Weights of a small transformer language model.
Size: 8 layers, width 512, 8 heads of 64 (2 for keys and values), MLP 1344 SwiGLU.
Architecture: RMSNorm before each block, rotary positions, no biases in attention or MLP.
Training: a variant of Muon for these matrices, 465M tokens, 7099 steps.
MLP neurons of a small language model. Each row is named by its layer, matrix (gate and up: input weights) and neuron, and shows model dimensions 208-463. Each number is 128 + 32 x the weight over its row's rms, rounded and kept within 0 to 255. Numbers have three digits each. A neuron's up and down rows have the sign that makes its largest values positive.
After each neuron's rows, "fires after" lists the tokens most often just before its 100 highest values on Wikipedia text that the model never trained on. A number after a token or word is its count.

L2.gate1037:124083134118113137120157089198111144161132095092068105122159138129146193103079079127145155133131175140131121155144113171183123117128134107142183126164150143173129125059122140055067138114171095142114159147143153146045104102134067083175093174120164148163099105085143130090130112113133139131136124136110131077169139204134098090148134113122117172103167132135156106087171074106152159095107103118119086127173065151154098100152121096158063127103148111124099099127150099124134162068175154188088136122122144132161132122152099106045171164106145160116087139191090107114115079097093118149149079118106103084122157111130086128138184102152155114139125128084145167064171154138159092136114063206114131123125115094115169139091119081135158108113098102086134196104149141168100108159174097
L2.up1037:105128132089175146078158111143157155088141113117091134070103129118183162139088075115145167095116096140164143171134172166196161130188126146074122130120130133127095141153113101165092145125149073105139115169165139136123162119137130036117202104198096092124102058117107089174108098124201159132114165120082138078184135129131112126155134142115142073107206181130152117130130127159145130116158085152071104140120095057128067132116127129152074110151203123124085106108117142146130146085162102166051144111132144097053092126163083165154149185123201136118111108165103173110079140150086120144108040130116144074154210128102110135137158087119121151092122101122150092116144082151141090125114091146149128145173104117114156172108079138091162160106073090109152183144129151157139150104153145
fires after: " |" 80

L2.gate1310:174140141086143164179146086089077132068180138096162172168105127063158124132149119123106102095113139102155118116149091116129160146118073125129138149202138117149126148068159116201141120105145152079131237124129157123129103124178143175137144166104157126140114071140135160146110087146161182104074093083095141160106152155145074131177116115070146162101164205158099120124141123174124131094124102094167109141119139118169167076194132103144157148139147181132195112120142145193137119167103100141101120084136120129166125139148109173144129075135087139161156153129106255202099150105160168095157180137095136164162079075177140051123104166132139107159155176150183182125157119158132119121101133122055137129135152048159145174112176095173130163115179178114104099159173115105138150179128136
L2.up1310:120133131158102166153178073179124255064138104080146171172119165096193152111140176136113133113103166100144116133174113117169080098138138128102126107215141115110115156119118121161137139114061095127110126106119107132157061107181038119155140105145126100197101152136171128154113115131142126086083064196107173120160175118156141157072146147073179089109129124115135139158131156154096067112074059093118128139104143111144169174112120136111133163126147180128140164152195128128103139176103168144080160151141175138154150071122144112150128131157088096147108058149103176138172115127138138180122120172110140155114106148105130116115132143085164149188135169135138164150118096154119170153104152091063113132068122098129109201118128101073143149123135139176125134103073120121121147159120122
fires after: "\n" 62

L2.gate1338:149080094100102085151155129105106166124133107116157157167142067098140149134144153129154164119178184100121141139097131098144101146157136132121116098058091085114081101119119143110145103126117118079144097129131150125122144130090106106106093089117129070091146134120165124118145112079104160151158081149150102123149119146095128118168125162135133107182150094124137122110153115104126113077078145144140093136160027124114141121170156119170119074129123108162121081148079148082102116131064135093145097152148156188179129144131140177095029115082070051062110144076079110105121116088076127187115169152130078108111162133082117116129089098166125082080176111093160100082215142169147126128089171124142089177117088112086120170065148163113127117085152152112178107195155123185136158123164091
L2.up1338:191159161137140159126188075130166113107147073159107214159091102067126130152125144054150089109169146114165122112108116169122134162142113069120119101083120116033172103109179165156110142143121188137157121135236145101210112164131112171169107097173125123110172175109113094125122165107099122159187106141141065166059164152113079109155081146136139131158168101156141134110118105128217124177150098137165084135136127139195125105161111162138189119138158102114176128123071148128107155152122128119186085192147179203160138111119070110122094121082096131143097114135115165137115137098134091169129202162112154140070162107156158092112083087142146081108166068077118100120183078116144114107099182105148162140106103116129147173098153135097128154127148121115156106156149133128135153181100077
fires after: " the" 28, " United" 18, " a" 6, " |" 4, "ol" 4

L2.gate1255:128077145201138109130128119112182110062180133155111120150130134048097117151116129146087144166098112153107157150109145164135081109072125135111143098031136161093137159106128097118135143088073094147165163138102129106173150142099109141149151104122144095158117123079102152132103100146151133103090116122114143095112129125098147191135116073072102150077109141094121114071105124085105106114190121127070136169132124124143130121170176060147159135123124092097111110100152110160120101111131080102147125089165186111132176146109146094150152138142123166164200141126120121090139143073121107134153099088151099069156165134151131120124134116193142108187114122142192159163120147205102134120151067207140166121128128071112137163099137163138089138059125148137146116084103100086047116104105094
L2.up1255:141138108172114094109140152124122171153139111089104121150171141085113118169130106164096104138095120111168103117125172155130173079085118101132124024065128122129178127084133140113157190122079095104162136107073088106196165167151146092159112076196136140174080090094140172144153136148143086073066115113110138095125101089127150176068153118147104122170108127158132108062064138114104103110142119102116142065081152167109185100209183085162160134125143147085130140150141117178109106108171134121186060097124148157135139041140141128115168132121139162147157154055102123144126100157109113142190119127161138096159170145096203108163082116167132140171161179141157166147145128144090110124149097148108158094101162107128117196084136148140101117097190145150111163111127127154097148094115120
fires after: "\n" 98

L2.gate157:104158072136174160134148133128082140108119135129188092144113110137129119125091085110103081187125119150175141198121137142082119032155119134112175125096141122129114141059087162140115128079180105116117190207205178157171109116128163125108146174117149161101135165128122104129144134130106171100151112139159123138127139144167131111136087170146120110074151155110150157125132069183073123117133139106116146118187121104152162161146208112132199095159085077117105108101099089172115163148103106143077143140127130147148159165140123099050074158083038150098073192136118129133116133146173168193105119089091147130114104148113134149160181163105138095169109157159085134093082158130089154098177126123063131118121083134126124113143168107138118102080094154138165108162126122201145125170172083
L2.up157:158140134141132124132145126097124166095208166142118063124111071069159134086052164124153170129133159182125127121100143146092120087116093104082099113075113119110056124125140112136196120125085115136075183193105120132086089135132125149127123178114156153149090057147170110101108127175139137113145079142102141104140154199166096162124133114162089100051109156123108137161161130158146124129108139104122156093149114095101112126127168058160186094157108178110131124158088135124086159104134120163123106148215099123094083129172072206103046086126101085118058125215126113110110096180087122107152094070113138119133142116158103106141115072095120140113156121147145089084173147118114106093125118118109178158113114169164165146171115135175111127120179150128169105166163166175148082149110097
fires after: " |" 55, "|" 6

L2.gate718:087119103166163158168128080155136143147059108139107114133176149179175142083174144175114104104164173101184103124153109096158084155113151089137138151122108152078181096147113124100043095112091126120096137155108159109118146132138150097171070119113134108162053065190131172139147140147151196214147125101081153116146086082150129177107164098074119164191135160114138137078150138114074136146135104142111150083115117120161215111128136115105147126150080114116130120122116114114155149138104180133093102066141148104129168085161125121132069144115144087130130144123131121128075131154141067096108116125148150159131127118077175151177111151121108102112084193064115111114129128142117144102105134092173184154102126107192058190128113118151177126170117128128109149095136171133125112136091145
L2.up718:148176145131121079134091131189115123169111150155150099162149147001104136117103113114157142106177128152144172105130156122077128100123166079160157200091097159178123083116081109184139152095118138148153145114091049143156113115141123122136117160090096121114090122112144090074193174123109144162106195112180134135171178120035154162185153165158063147095155110111114134121127105166086115164132096084170136093137094154107116045096125093123082147133175119132133115115116133138117112120148116131134057136098135131093125124175139159085187141107102116064103169137113104081091129090117184148113084146085147116154094098113151111158121155136161107103161072102172082135134108077165070129127102100137174151134148103058160083159180171140063075104135122145157098130146068157135177095132090
fires after: " was" 21, " is" 14, " rather" 7, " more" 7, " were" 6, " are" 5

L2.gate989:142149136099165130180124169153122143120127073129106130109183148133110092104157158095109121118139131152135195129126151113172129144137180019109149097138151130139110123112153091120110102134120106154173125173178062115076120187107177161132114093163124204149159154100167083092125098127176155160115182105100066152117152159111142142122147139171167164185047101150147117158118151116084072095085129119087168082195125121153149118136114128173144131103114135125131192139098041196139133110078075100142170127092131101113080106096157132137117099146131125131108119120135105127165138132155154116229144102113140106137083125162200092125185165129088121186150147174071139167130122095142095162141113064077197086146135101071139111162096157128121052102166172049094117134148122118211155136087075
L2.up989:056164085124167126086125124120116100186109152100089095142147140116152052050139121114145155160078127165148163173067134138187057184092146176126132115103133167132148068184136175186149114122189153116131063133088118166159144163054126142174177057137108081114095134142122149141128119066132132139098180142149138063125114190117096151180106131073128166156122190164143140104135185119143163091162157185070115123159185175144106119164143094083081116157135107112160125162121150164122110092120137110096120074120141116035096114153094149133163101095121123120155089135144141109126136102136152178151107137157140131141099077126195084083157147174144106192155122170129188131113122153118168063165096111138106110137098160038137163096139132156150111080178138094163142138150096151084103166167121
fires after: " |" 56, "\n " 6, " Manchester" 4, " to" 4

L2.gate1284:196184152130140107145125146215141134096121155136107142158121140087125171067146085146186143164162130144122091128159111144133145119075138148113084108126133199147117154100139156084126177089189112165126127105089091085167163106155148091139120120130179149097091168107157106110196154110162118153084077126104156123141174140180102163149047103111113149141072127074184190124167128097112128122056159189116100115155085098120131135065122086087121148119129155129103116107125079078164157133175069133074155126144100138103074131114121136150121137125113137197139129095134080103106172119142167045211093138133092153111125102125127172119142149159148128100084123142123169068052131134120113165117130123177100162133100099157106136159105135138088099135140165128146085038135091149079113077121120
L2.up1284:166074152087103197112163128162079149139116190126179123150146119137158140177084109123183103188126101120149117106109037119164102108240177134084103136167113161099192108165114103192158094140167146166108101132189166171158122131135113125141103095059133074149100121124112124122125089118112112163125156090087117178150068093117131146125114075127133097145137147166113103074048158113131115112083170142096144157077169061198116107135114126053189150109092122081122113168125132125147170079130168110127130171167162120110143178147142171117169127120112165092121150112123126161117085131165113113151117135114148056122108103160112154070151145136170129146187163132106105123143148156135068080070129128151119139083175127111122109113177135166049142132075112102166078112128154102100188117071137
fires after: " University" 29, " Hall" 9, " front" 5, " hold" 5, " Heart" 4, " House" 4

L2.gate406:124106091193141156186129169066160072153114111181156104155147189130134147146080151194144183160195129174162116168155088124131097185130125122123134210151099089106057146159165075096157184108148161139143089164157103105087123154114113143192112101179133141220168179122125049116087097207112136160141143141186101195105132139128122091114059099148128095126060146141144113132100125093116125102106096146150050143113121150126053112123138107112142192118175157132126147150167126154145151060114096181156167170092143120191146121166113153105114112145096123059081077109132092114150071093177139104120123121109137119144142204185142134137109080143157123114102144120130112121182172123146147172081105107134171130159136182121126035098164172109139133108109127121138152178145193160091173074136145
L2.up406:090175163078128090051113144195105147141152086158092137147132144106088113143129083155132107152176119098120126161117036146152130161162133100185060104057138081121092142092138140130091074087084076146138120159166147161159067103180119137128183153165115134128131115109100098122088101119154129117142108071084165112133144112144116142099142134136121093055187126128134126057115135138157120132107115060091124186120101088113115113127119122176135090129128087202114082114124177129157146067119150154123162155116177124143104119129129138049112157159125129050162153071159099108146114133131144078139198108101085116151142121101151176115132105116138172103169127103153130090143127115148121174140082066110144129204135219155109093120119111035158123157136117112155121148151120193124106158137071
fires after: "\n" 24, " is" 14, " was" 9, " the" 4, " |" 4, " came" 4

L2.gate928:137137117178131182149153168061104204120204145121135119119118174113170150159123106099124132165170160159163185087091112110103166130161141141094076101096110181133126085134180124090099134122095106130148176101130116112069128102187122118099120130087204168128133121129119111112121139100090127122146123141118165108156137081101089098081083171148103163115137124104183086132123101203151048184059132129114130092104127125072111127110119103134141159117150090181111153163148147160205125124116133083191138193163133112152139136147105150080109082109097100091104206130087115098143144138084164151146158063167140152151153176170133095107114174139049173148144152085118070144130177140044072142122117195147106094140152112133132154149223133170119082133161110097160115138106135132139156142077057
L2.up928:139158088177179147143127151105140142118121135148141126098074138126173117188146131093141123138169124119177150097141127129131138169156144120142159136163115154113147082133155147162116147139126133086173117117136132121116093165127125110157111116114165099097230127092090106075114033138078147109136217133138133087076105130176119130097125177136132147073126134062142059115081101127178119165174150079166227089163130128123082109059072152126130150096135086168097126149162127190141119161141133069170181120192090103133141115181079173091161073192117126140117158084164100093182184104118087143152157113068084170174128126103159128181102155156132164128115212083171109187129173124118075150121153137132163144147160141168090135148199118145150108141183128133096084141158142109122077097108178
fires after: "\n" 58

L2.gate1031:081125107160139139113139120120111147138128100182119116157137102133122111136071125059170107130126093168096147136122159201168144166187136103140117082087126160149117138185174157139162162174116113123086112156079101120100120082124189123168104114155123100151115055128102138054113080094186098146087182125112178189114120170137192083165118162102099110093115146195104123137138138142083168108081099128165147149128106135136171096157126153087151107204112069089122102161110178143109033154125158136140108164104078126122158097129102177156070117148114059101131175144095229067133161077070096135150121100140160124090150170109115160159047168129112156143119135128110116117178119129140105153099131136095163152127135132067101081149140085105198149156203079118117126042147173094198181130145128
L2.up1031:095157146179128143132145116094111151118179135142138155169132116127111105169113104120134160122164116143100121117117128137141140148100147170147063134099155130128174159132195104142159128153126064121141101154141113158136130079072130063182049093082106101146126117112096121085066072139134142131166139085110151142074159126154143089170096134152063090083149200154115080125177128104134149116074097084146069114098142162085130108153182134129142143155150192056150151129164149129119085154150140052189150074100090134149138064120119186150118096090102114108229097132117161092176095134123166117122130114139153113130185111129090141091101121104101143098136181143117077205150132127128098123106155144116154143156124092092080127097136108121146131206156165182127161106119106086132131149217149
fires after: "\n" 34, " New" 10, " moved" 8, "==" 4

L2.gate804:114166138114192164152160103141126072131127067085170156179114179093139118149124142139190027165092122126096131111136166136178102132137121144136150127147135121160118143164168135142106101114094091131144175138120106173091167156173121109170149110115102127114142158130117141145171137138154157114117152124114090130158128136099161148160110153073113140101120152061139071164071137065145096114146102133133154144152141200120120114115105126131124114135163115143137125122066042092218124086099089133125116088124118096110115086153113149097204134121070080111133166064144103083114079117077127210126127140188100125103066123132107119116127146186120105077059098126145038080171151128127170169161164129107145150164114116115156188048180126099110154144121148111121158091084205196140178111135156
L2.up804:087097096169125177073197195182166177136125149065135155152139097138111113089132125162090155099139147207099074180153127165072134139120151192155124112191183108122080142122151097110128136143113153081127091161128099155135127136108141142103133082101174129175136104159091219160028106117124135115121118124183134134131029167118144103155138121102103119164126061098142112122169127106171128113139137144101133148095087111067110111092124159102147102169165092128153152125127093180066101132097138110106144127122143127111138158139133149118104119098136087119167129170096139115202147132182149115161104176125138150174138189169110134134109116116078124128190116144129165155132107144174126175120141116131083140079155109140127094135142146185173090118130106174126118130211195180151101104100068
fires after: " there" 27, " There" 16, " and" 10, " also" 5

L2.gate395:111188083133106090099097142163169140109124119166129101146169111153126167143121134119091138142090114102117156052101147112070172094157133133127112170124114107108154136097132124162161085132114134134156071131136068162124140091125134118146100152161111125124123094137090071059135129160122092139101159143133105111098163146121132135144159146155099047103074164152107132154138180145079181109123134189131143148085125132077082098186165094149135134061092131102030104147126110141140140097142139112128145077164125121067121152135082112089083138109060122118195173120066126101175131149128130062160194107127140112084105069123104122150144199196104130150167150140157105104152145084140070089056140227058106189127176076110159130144102160149093098124137139125130093128170161126114134110090188
L2.up395:134167082131120143119144148109136156039112171194135121132130094146167180109074151123142094176105144155152166115144130119129114138108174149080119133106150139112150093096122164075144136168189103105114163122146109086073134120136169094174107218086169094106130146079113096111077143087146087158202141172138086090119123072148126151142116148098165120128069110117076122161127153103106167163091173109081101177167093105124117156118120077094092128121100107144060175178232128164146184180122105185103188166113081145140093109137082141101126099154152169123128169060106084083098107172121141153122086154072181112117159123137182111129194092159067119091144129147133174099152143152135128167116135136113080132111127046116148160079173118110191149157101155148130087185090186102102151084081121
fires after: "\n" 33, " W" 12, " Pld" 10, " L" 9

L2.gate418:121123112142082074076106106170138151103213151079141117113109139147138102123121168099118132174183171093195136129172125127077055143123176066123090169138061149099137143166143107142127062109193143114168140087179126065107081114175097118116146084115189135161086114112114140130163101147186067124076104099119094119127150165122079137074108160155146093135139079130142153096090075079159070126211150121144093157126115110122129077119078113173125144122149145156126136137121162159098168083106137166124157152118137106082130087120141096116125150120116113134081111117173096149149120112134094123129146103091171110099209115123084190124067159163114113108187165128157140136173140166165134081128163059158157165142101092131085159156099138138101158106121177152110117104124121137142144131177142
L2.up418:074079169196159055121129202086146128143131104143117076188145080113187091130134104146166061181126123118131167137100128124087136124138100122176101124110127173135083161138129146121150057095141141139142137157110065094138118080051140125175092140117137143122119079117169185109112185118103166140082162151144143149098128157124100126127123155157165165137117121133133162075100106119150120070110137134104177080132160103092164101075141146139118148111167108100156173135120124129104105188152119120140132114180166174102073194160120126130115110155147119114185138119164083119069139141092166122122115093135181157164160138151168056169113076169148144151103119158115132168126128116199152114139143171084068111170094161107134086084122145090163120097128090129140138141085089092133058095111126
fires after: "\n" 61

L2.gate644:098135149181156126107135126110173130101099155178199186105164142133104135126150132176166128078140105106142132134136120156005169118149180104118175118097110090124181107148143092112160088160156111133114172120128142216144112089130091181143117090134128112142126085151126114093086154082196113090062114117197160152171089089143162131062129114123127100128078137104111148130164103139111125115173103150172181153053103119107173099134141092070121142185132136096070120194103098055208152152112128148106102132077183096136148187131111169096101097133170104139130113103038128143157099099184092109179145136050143161123173135082110110129132110148106124083112186104166026149135159118105151103102096100068134136100173124120102132112175156071097124116123208159126101151166103101131129091128118
L2.up644:158100154126161104080102194132139129131142120132178189182156112187159150148131159207190119042131140153110160109128104166102158142126150170127101130090080048136066138161134102166107156124107126149143168119157091107100122151094105131133124159122161102157121112155140095094122130092132047095081097175118161131106122121105138110131119087110099119099112115160094104156153124122104111123111168161117161160152094120137146063104143098151207119156117119121172163146105117091141140149067147129039084142071161158113129162069124150110144156110150158155153124174090136174166171098127115113119108121104130149118170142140097198079158086154142157107103134047171093190083110124206182125080194137133136146142148160121125138041191110162141121154091160090130081160135123093140132138131123
fires after: "\n" 55, " Preceded" 4

L2.gate1324:149134170123143042137111126139102109066122096174107089094122114138073155174101073136138088121071150135108174054107093107109153145139137120177180142122106118153113110096094118177135157115143124093123180109052142079078187128115115116081119102116151141101125176130155146049120094161195106150095130007189115118073112102128097176175154133165156130110146172135170190166138182170137174165077118140136149142117154093124199108144195156105156172117079163156142071153177081096147122151092155171119138128103165146110142120137150129098127113121100186156099147178134197104131105140125095155140126116140196124132090120101096172198166138095143127094132179079132124098151182086101108092126136151129104132179160154185211160108121118153087129152099157102154089139168101090110155119116071
L2.up1324:153092079069104152135141075125156141138118102098130124123110168081110148086099085103131140121144132150155109111108176163103146138169157115127092082109088065178097113156153126105053161154159179168123118120176129135110089168134168106164161223107132158159116133072127083096115147087114107135112137140111119155110148130143127105162104093150138103120133149171169083098136112110102098087071123076169115090117112121129074085143056203169107142150129141126158114175157112096158089128176121084115157079116136117141114085135140131155161095147118108161153101146134159074150147139144209129164182109100158111129135089117118186213133128066154160110125110112150135134106120100104141094133108072096113103126137168130066157192148138127187130146133172143064187167104172127119151162092123
fires after: "\n" 56, ":" 6

L2.gate811:117155106118159112129107093139078153126083116093164154159076121105140127176133131125153158170148137160103086132195168121130120059132134149103054107153091048141124033076164113165155123145113098174135162177166125122112104090117118185183158141098160102101091191109122110108128161194082135091162096129165068101127176135075121121112123077145180139163160120159104117144112131130117163161119177090154153146136076084160118179126112116180054127112106098111086121141124180146134142145145139111204173131127120151145139112097087142083128160115131065140129076093129124178125158147091077065160163148206096095105146169139092077127151154050127120180119156140138132131045120076157185085117113160140169124092129180138098105180107155045126070134135128104103121124101125155108110100089088
L2.up811:128143091077137064098099202191135110098090117129133100095147124182110169178095097106097207109169139103126114152189118132183120168074180086088126107128113145116107139110139123110118140097122141057111105137108113124129128151134192168148089123103171114135146100176143136082134186060147134100113159111146145067094136135160158153181135100119093168135103108161142084155131150110120123148082142164098123117110148176154156101082132171107106100128123162101121145102122129102126135066081162170130140202122158106127144075134138105152107093101116148033117169138152168143154173138124112155163123099095176125170090142181154166175045113088174163121156105132083088161078137154110069100137105075089105141112116112113099105158183095103150111164136162182104130147130121107103183132146122
fires after: " =" 37, " be" 14, " the" 8, " a" 4, " is" 4, " were" 4

L2.gate147:145098121076200097114191118126129154040114099126100144127115157111149102126202145164050117144136110099100126111147108153167075153135167103119141117166162106075135149137101220095080076077103124146048124082078153088102111155112161113170104184185095186156145233163115125141109118106129157120062142172207113162089104118152101189157173123148172177168132073155121132081119161144105114105148199190086116116079136107174158034124093113131137155108100090124122128093076154125096125083121146079094109109146134081145134162132134191119177103138153070076116135162131127116201201109111153119094176149126138135114138108082130097120132060129139110104156126066129159028130180115109041120166155104129057215137073132137126173182127172089154098039165128119167135176092143128160132133142122
L2.up147:162159072144145101152135159151113154077075108075125123077079107106101126127054175126087079106122148123162126099164128173125151119152181098126112138178185099086101180120115168109110109077196165109144092141043143109087117142111201109175136095130131167134223177144094135166123112153120119094119171149146178117132146132132068095148148103086093135157113088139110125121105173123129118135123156112055142141115117150205142135149112112132101120141150089121133089062097149113109129138197137128098144134108079109172157208117124138092122150146151083129094095130155167054176192192140159088106081096129099109097093162097128131101124117117101174080161086066161144125120153100127067130146149118085113155125107165149065150129179165115115111115102202099156131160126114154106090126138088
fires after: " |" 51, " the" 11, " Minister" 4

L2.gate173:209121110170126137071130126140094133177170149148084062110097181139157149143149136132116101120085119100195164123153175214168145108132138166192192176149046116123150073140148114116136176114083135100184115161116074103133098116148162061150121118183110181151108140131105144073154114099117154079132160190144150138203123115111205190062156115100131156147123094160088124110140126159119075177111083065082132063138203125108147147189156141152159126132140127092143109145128173127094095116104139059162097139158110116140147113092139060055153133113082102156110153129152117127156130126074135148090139119107135153152138137150125139167114155114167115108135178095116092184129080165116111155129164091091127118140156065109117037116131196119105143196084150145154136117143116151175134138124115
L2.up173:119117103088127099116108108105157057118155085085122183136161157104115151118064100141092205147100142144109109112141130104135109165165125128123134087078099117116141109098114150123105082109154178150094136120156224144112164140104148158096182174142142129027152136155083092203056136120112136175122122111125137135066105134141076177209092109229130103089146123114176180109179096128126110150116101127111144115140115138117124127137091084112057117098182154159115094142067156094164149159158143151133105126114080133105125146152115201149148102102149174159182107137066143080109150153157105082178140134140157127115120136178104116142131097172187197116175155109143108084076123088154221111137104169142106166151135141131137106163108127121128058124164097089124128145128150094123141152103121
fires after: "\n" 100

L2.gate94:162159107156171116040100113102092143085154171191107161063113158110134158160139104101077164139125121162159161087112093083139133108129127075083107154137174171145149115131133098124149119121146166154146196098161092097162135102101132082212133175161141178088159170151074160096121147106138102126075042067067114106147122128150139107180093165102197140160110133080058121170125144091099096184108131124078148081158146157109101102144083126154155146102126079120143147088112080124140104090160089100084115084165139130145138102145110143141088137159150123172085131165090150103128143183227112123050114093109143093156143140176134157173103194070128111164080117081166160156099129161088090084148116148091179159074141146115108158168149141144098108091108141130149110088196108141125142149148105
L2.up94:169093095123148087160138143062126128173119064133203109125134142096180094168154064163143068097077118120085038140060082132137110119127147161140121162096077116144143207099119135159148100173130151155145134128184169149149172120115144142126118127083142096097129138125064122118151124132125104107121150101127138189099189117154103173143120126122149096127169151113120158167145138076130175139156086142113156112065183110128073086111140140141117137148069118190136118119144144174147092157133112174148097151121086125087166084097108145075119131132121175096146116152155145149075192121195223187100196109079140170155050069110118150136154105123126094145154141144118151131107123109164116116159142163143112116195152157112094125109183081083142106185149100102106130088088140115118122127161159
fires after: "\n" 34, " Pld" 9, " W" 8, " x" 6, " (NH)" 5

L2.gate622:106097148116194120134130189160100131093125124143135134133121123059119123114130088121057103152104136105163182134183109133144149158111117127116073182127095100038112141146091100150134083152179109142100124102101128136152118128171108091138122116119115152102090078121107127173135121126064167080148106156077081153130079142124149139119100129159134090088085156073121106140120142100099131096084112129121061197072147115106165123148139109111164143060103097125129120111102105125099139151137134090150153091146115096179105181126141165097086177139137084107054078108182117142175139189051135130196141090177133157107134146173181132085188125177162105147127152097079110110157162117223132126153090158114132081156124093071072182097150121120139142104095153108095058162120146141166131155127054
L2.up622:112129106163143128141143081124160107092120098159094108105101159143129176087139143128127082092112105104126085120141134136130147147135142117107181203093156145145101169081147101054154106070135117129082137049171182072121099144117101123157157163126132116106128120099223090101098164082186105090151113183095107100161157111107115136125126155115098171069158162168116162135055106163136109113176120059159077142129123202126136185095152098160144107131139126067155086105167154162093149177159105095134131082197143182139081083146123045201154163079118131138148095155128173121054113152109130120162168168113168164140147106154099123103179113190160032119107127108108135111107116109131105158173084099135050127135104152141080150096141169123173111144133089099183138146049147131093112114110146
fires after: " |" 95

L2.gate668:124144157125114086113136134146107120139132112122059159121094160115086116165164104122103103097155055137136107085153107157151148052128113113181168152128140086137082108067119170239139174110131111107134167120101086066122141156091106164101116091105221138076173144154154146123134131104046117104146154147130120138092081149102072113129109084114099083036060154094125133169155102162169153164126147118093074135183129090175156172110139088087123074171115116106107144108105118108136135115112079157112081110098100138127140091131109147077126121127106124128159142104100161138183133101170169123161155138148155115186108083130126092118144125170084110123064119159149109128102078121156136110146125114196122105099162117137094094092158156153130140121206182150135085132139146098153151155088118
L2.up668:116140139159169135155131155084105111168155156125142177079138131153095143148081115177081079165160103121115116182081158175084112097084160103125090148135083211101126152170115110082071136102099116143170141183146131129164140085231081123143125147085137134070184140176116120143051145097165136078123132171120132159142089125088150139138145127115113104119144154135135102143106136111111077192126103088124078155124175206096137124100098074146157141091123123122119162092149102152082099118070147096142125184116172140143092146124062152118194097090076164147065072126131098117132177090125131088188098134096176150123097123175134111099071069158166138169089142146125128128097147087108163144156143142128090124129180006134133085113123061124128148158143173119157134158127084171130142126130134
fires after: "\n" 78

L2.gate903:175072098172129182135108097140108084077099056153150085044134152135145145126142172150085081156145149119130133151124133151164017163050144153086169141133106114103173074059156158159115127124134118125147128129098118130155151122161104063144159144137177155216169158138135109103100141159168125077133107096122166100094146149144076109128092094092149135161155116183137181137150102136142102125114106111135090141140043100134127125119099123132127154125084096101187151109138128086144163150173088135179157121172150097151155150163096131147148125112119106114109146182104144126165150113101157059154139092068100159150113155092200077121162107153187170133159135150083149114133201025129081131123094116122120062062119122165190112141133109172178120153131173147161095103153111152097160135176166
L2.up903:129146142219153125126083103131168132033144105121168134090171069150185129150118156147109089166120059093133019141104157159096177178131107169085145139119149134146178072123174146095134162134172187121119082137172131138166070147146127151155165099091099130230089134100151121123102144153141112146085122191136102145093157100095093168098137146133071148107108171128087170074120153073105151108131107111143118131189123139155085072126124148119141151175133112147152115159057160107110126123163152144120157061134126143128101159147128170133161084124112157150142162187118115130127152133092133128148137168087079151133136149095092094112118110153139121123151167148049194106149146063100113123089078121129106124175150137186151069097123162205162123133141157130071087139158164120140084208126130
fires after: " |" 41, "|" 17, "\n" 4

L2.gate878:105141102146148214083120142117121127171198221135102127127134101096148078014120155096129198146097093175105137112157132115148101096177147133125087160116189147117124160190131111130089114131132084137163111114071120048103084142142133131125109100144095232100099098098173146162152160104202159119155165138117104202062139128176132129115053138142151126135135166131127072160074117120093102035179098133080123027127130111110078076136103064213151124092108144109078104115190113092064125112134142101113109137095155094165162151126169110080166120125126149123149105145153172057114080131117126172130087172138182117152069139133127169160102135129139110155136152101107197116166131168078119135143158161139125158153143130119150106121098126157104136151101088146149078127100118111070123006106163
L2.up878:111162094177138151084139147185113150129162155143115176162165113068113144119117128141110119108124095185118195138128146087149097100201158114129114099143150139089103093152145130102120114136139142172063125127120098091147168125105126101134111147134086208087118105107137165129129174115155126094143151139147142188116158131140139117076113124104070172139147196155153061137134109089126117076156102188075194125156147105121180139142124121172095173086073142139087101100113090135074185145100143123072116087101117125152107100159112102123104102147166116150114130169170184066142115157142143071131118088127144122140207140129108130133126145104068099115150108094134098081092122175113125105158126173209133180136109083060123086093124140140131157083134103086129066160157119145154154078087105
fires after: "\n" 96

L2.gate916:124088109147157144114119133152032195128123141132140034137115133133110173116107132136122164122146138156130118140126108161151121096190110102105132190123146079143121173085152126131105084160136066112115124159109121115128115125153175143084173087097101136154035118105189080175108132171084108125087117135163110096140094148073201130159160114124131129134066160115146126130139121207133138116138088129175140162121206153107173088118102071146062090095094110105154153128127104188132110103086138151098092163087082189109059105126184205125118159056123064182154112065159131141111111109157108124127193136142124146121107120170111120113171116131116081176093121156137111183190094070117161154146106133098114071120133131126111092120081158161143120133134170103153145122079093125093135104147132
L2.up916:119152122140046122137131140111195129191197163124133117155185078131143106101147131088173149148068178134183100150118123141155149107142102106085159114159149094174155131196129130123095093096095133128138161114178110141169130171147134072170100147071126094142143103151171131126121113092095122120108117133140124124129089114153118080148167116154122143134152105200170025127120159125072113185120154117094127098129161068188198190136182135156103103108142201128147061064106118174213059094144104155154154140134150120093129102150097118109130198149107094089132112152095113093152132090143130077151122093167132108111193105098163128107123138124149145138155103120095155132132100164061110105191133147161174101167115099154186114124106092082113138150149141108115175114153114108167136099136098
fires after: "\n" 53, " |" 15